From a checkpoint of a small transformer trained on Wikipedia: attention and MLP in parallel, 8429 steps.
MLP neurons of a small language model. Each row is named by its layer, matrix (up: input weights; down: output weights) and neuron, and shows model dimensions 32-95. Each number is 200 + 20 x the weight over its row's rms, rounded and kept within 0 to 999.
After each neuron's rows, "fires on" lists the tokens most often at its 100 highest values on Wikipedia text that the model never trained on; "fires before" lists the tokens most often just after its 100 highest values on Wikipedia text that the model never trained on. A number after a token or word is its count.

L15.up544,200,191,213,220,195,180,209,185,192,192,204,192,191,227,177,181,174,222,165,187,194,205,197,193,179,228,218,161,229,198,230,207,201,181,207,252,215,199,225,208,188,187,181,181,218,183,187,237,228,171,215,209,191,219,225,203,239,259,190,203,204,155,206,201
L15.down544,207,214,219,196,203,200,167,232,213,155,209,180,207,211,180,209,197,182,172,177,183,230,180,172,192,232,240,179,180,224,197,196,216,188,210,224,157,173,181,251,214,213,173,166,223,232,169,219,221,187,203,196,196,239,158,179,190,195,184,182,207,214,190,210
fires on: "\n" 53, ")\n" 14, "ell" 5, " \"" 4, " |" 4
fires before: "-" 65, "ion" 4

L7.up538,196,180,182,184,185,171,199,197,186,176,204,225,158,163,212,201,175,200,230,198,198,219,200,186,196,202,212,207,193,179,176,200,202,218,214,187,237,213,199,248,151,204,169,197,195,181,199,211,180,177,181,191,201,214,227,172,186,214,196,198,203,206,184,209
L7.down538,226,201,206,183,163,216,218,261,180,201,226,206,170,201,212,216,209,154,182,188,191,194,207,188,204,237,225,185,194,225,208,200,185,180,182,175,225,185,167,192,204,218,234,208,200,166,204,205,191,209,205,228,198,222,212,198,201,182,207,180,200,192,206,214
fires on: " |" 44, "F" 25, "S" 10, "T" 5
fires before: " |" 28, " M" 9, " F" 8, " D" 8, " " 7, "R" 6

L8.up297,169,181,219,184,195,213,206,222,193,162,229,206,189,208,228,211,202,223,219,192,205,215,174,215,183,180,219,191,205,154,202,200,209,191,232,213,223,187,190,234,174,231,194,201,197,219,201,219,183,207,154,210,208,219,195,201,204,194,185,223,199,187,206,187
L8.down297,222,222,193,190,197,177,201,199,207,170,181,221,215,204,173,155,218,176,209,187,222,209,184,243,197,199,217,227,189,211,171,199,201,196,201,217,193,170,209,223,204,234,215,228,183,215,230,203,223,199,212,180,171,191,208,220,213,200,230,248,191,200,187,215
fires on: ".\n\n" 66, "ied" 9, " met" 6
fires before: "==" 32, "res" 5, "===" 5, ":" 4, "In" 4

L15.up538,214,225,180,169,213,195,216,208,245,204,171,183,214,214,197,220,233,187,186,199,199,182,190,162,218,228,236,216,216,204,226,209,183,203,220,206,188,189,236,163,202,180,182,206,197,143,214,190,215,180,173,145,166,205,180,236,198,216,180,205,209,197,182,203
L15.down538,184,206,231,199,179,184,207,188,195,180,218,210,201,223,184,188,231,204,193,190,203,212,197,197,145,198,197,186,209,175,195,170,215,195,179,201,214,180,186,207,229,191,195,200,220,201,220,224,188,227,219,217,229,195,161,165,175,183,198,209,204,229,227,192
fires on: " |\n" 53, "a" 12, " and" 8, " of" 7, "ed" 4
fires before: "|" 48, " to" 4

L7.up303,203,168,185,182,216,164,191,200,200,203,236,213,176,197,219,211,191,218,204,194,201,219,208,202,203,202,207,170,195,184,187,174,196,226,166,178,217,197,174,233,165,171,197,185,186,176,181,192,192,221,182,184,199,203,213,186,195,207,218,209,188,205,194,222
L7.down303,212,196,202,180,176,180,214,270,219,217,226,196,165,202,229,181,212,179,197,198,219,196,255,234,190,233,209,202,193,186,196,218,189,188,184,213,239,183,179,200,225,188,196,171,183,186,178,218,181,192,183,221,215,175,176,214,186,187,218,202,197,200,200,223
fires on: " |" 56, " " 17, ";" 9, ":" 4
fires before: " " 45, " |" 6, " \"" 5

L15.up198,176,193,196,184,175,166,229,211,197,199,196,223,193,211,216,221,217,198,177,230,238,195,173,187,207,184,177,180,185,178,235,201,234,187,192,212,215,176,175,213,166,183,207,213,205,197,200,217,179,195,219,203,213,208,221,184,216,187,238,201,228,168,214,219
L15.down198,190,203,252,214,199,211,178,189,181,236,172,215,212,195,213,185,165,159,186,178,212,219,190,239,198,202,196,237,237,208,223,204,217,204,214,207,213,219,163,220,201,202,205,185,212,184,204,200,219,242,215,180,201,190,226,166,181,185,164,154,189,199,202,209
fires on: " |" 35, ":" 10, "t" 8, "n" 7, "ern" 5
fires before: " " 47, "eth" 4

L2.up60,204,149,195,178,206,193,199,207,263,217,230,239,201,197,237,203,190,227,194,195,203,231,213,214,190,211,189,181,212,188,201,195,200,201,201,226,200,224,214,225,208,181,232,199,214,200,181,187,213,212,239,218,197,206,215,208,192,190,205,230,173,185,184,195
L2.down60,229,205,212,215,210,187,207,192,225,155,175,227,234,202,219,222,200,231,196,199,225,189,227,205,173,199,191,191,216,178,171,234,212,164,225,190,179,200,216,208,204,200,173,211,191,208,208,186,179,165,175,211,202,187,192,206,181,227,184,157,224,206,215,208
fires on: " |" 30, "0" 11, " Total" 5, ":" 4, "one" 4
fires before: " " 30, " |" 22

L11.up733,186,213,183,176,199,202,180,173,208,191,212,199,184,192,215,185,177,198,235,194,203,219,201,202,196,176,221,180,207,197,170,231,209,159,203,232,177,192,212,192,206,216,180,212,180,196,181,215,229,176,186,216,195,214,132,201,201,199,196,192,216,143,212,196
L11.down733,192,191,193,232,171,198,197,201,182,191,223,186,219,178,189,181,210,221,188,216,201,218,197,205,212,203,244,197,230,173,222,188,238,166,201,196,221,131,198,198,199,206,205,234,182,183,176,221,190,194,183,194,207,193,202,189,202,187,201,192,223,211,209,188
fires on: ")\n" 16, " (" 13, "C" 12, " s" 11, "\n" 7
fires before: "-" 23, "q" 9, "C" 8, "T" 6, "E" 5, " (" 5

L3.up595,194,201,166,215,198,181,174,189,207,177,180,198,177,208,195,219,186,196,263,168,176,211,206,196,202,191,201,175,196,221,182,241,191,224,196,183,207,183,188,215,208,227,235,171,152,202,167,205,205,227,200,184,195,181,187,213,198,226,271,212,201,185,185,217
L3.down595,172,195,202,191,194,203,212,207,169,163,194,209,197,205,220,206,186,159,192,192,216,240,191,200,215,181,204,228,230,186,186,217,204,233,187,195,213,182,233,232,142,202,206,193,201,222,197,211,198,167,149,160,215,221,203,213,235,174,222,182,225,189,225,218
fires on: " polit" 26, " crit" 9, " stat" 8, " ag" 7, "rit" 6
fires before: "ical" 15, "ician" 11, "ic" 10, "ics" 9, "us" 4, "ist" 4

L7.up176,154,198,233,175,203,191,161,206,189,161,202,224,212,183,209,212,220,189,223,191,217,209,175,188,166,192,232,170,239,182,198,191,215,193,209,204,224,218,212,191,214,207,186,201,208,192,160,208,242,198,190,211,190,202,210,212,212,210,199,181,183,190,189,168
L7.down176,231,190,198,189,236,192,223,184,186,178,164,207,199,229,169,199,207,186,207,158,189,199,183,211,231,192,217,220,174,209,196,205,176,228,222,231,169,193,220,196,200,191,198,199,215,202,204,196,213,167,193,185,189,197,174,206,198,189,193,289,191,168,260,203
fires on: ".\n\n" 66, "." 25, "==" 6
fires before: "==" 28, "===" 9, "A" 6, "In" 6, "C" 5, " He" 5

L15.up179,225,202,219,196,173,192,166,221,214,163,202,229,204,212,206,216,201,242,180,196,203,192,210,167,194,228,210,208,229,217,201,218,176,213,189,201,192,226,172,207,219,198,139,221,166,194,171,204,202,214,193,159,161,216,194,182,238,202,207,219,210,215,224,173
L15.down179,205,209,168,217,232,221,196,219,196,207,245,171,233,198,182,183,218,174,234,179,207,203,226,222,229,174,195,201,207,168,207,212,174,215,202,206,233,228,211,182,196,208,184,181,208,233,213,200,167,213,215,155,215,196,168,180,194,211,195,234,187,192,188,195
fires on: " |\n" 50, " major" 14, "arg" 10
fires before: "|" 45, "ely" 4, "est" 4

L9.up96,201,212,223,194,184,205,204,184,216,171,245,195,210,181,208,217,208,221,186,201,213,212,188,209,183,200,223,191,160,167,192,192,221,188,204,205,211,196,162,210,189,204,198,181,200,172,186,223,203,185,220,165,186,178,184,214,215,187,226,197,227,159,242,217
L9.down96,194,212,222,215,226,185,223,189,238,197,166,162,185,197,206,199,186,196,208,204,218,202,208,206,200,196,141,210,202,225,187,204,172,166,223,208,198,180,233,194,185,193,184,201,193,204,244,183,195,226,214,219,196,199,199,239,205,196,193,207,168,209,208,197
fires on: "|---|---|---|---" 28, "|---|---" 21, "es" 16, "e" 12, " only" 9, "est" 5
fires before: "|\n" 26, "|---|\n" 13, "|---|---" 11, " the" 4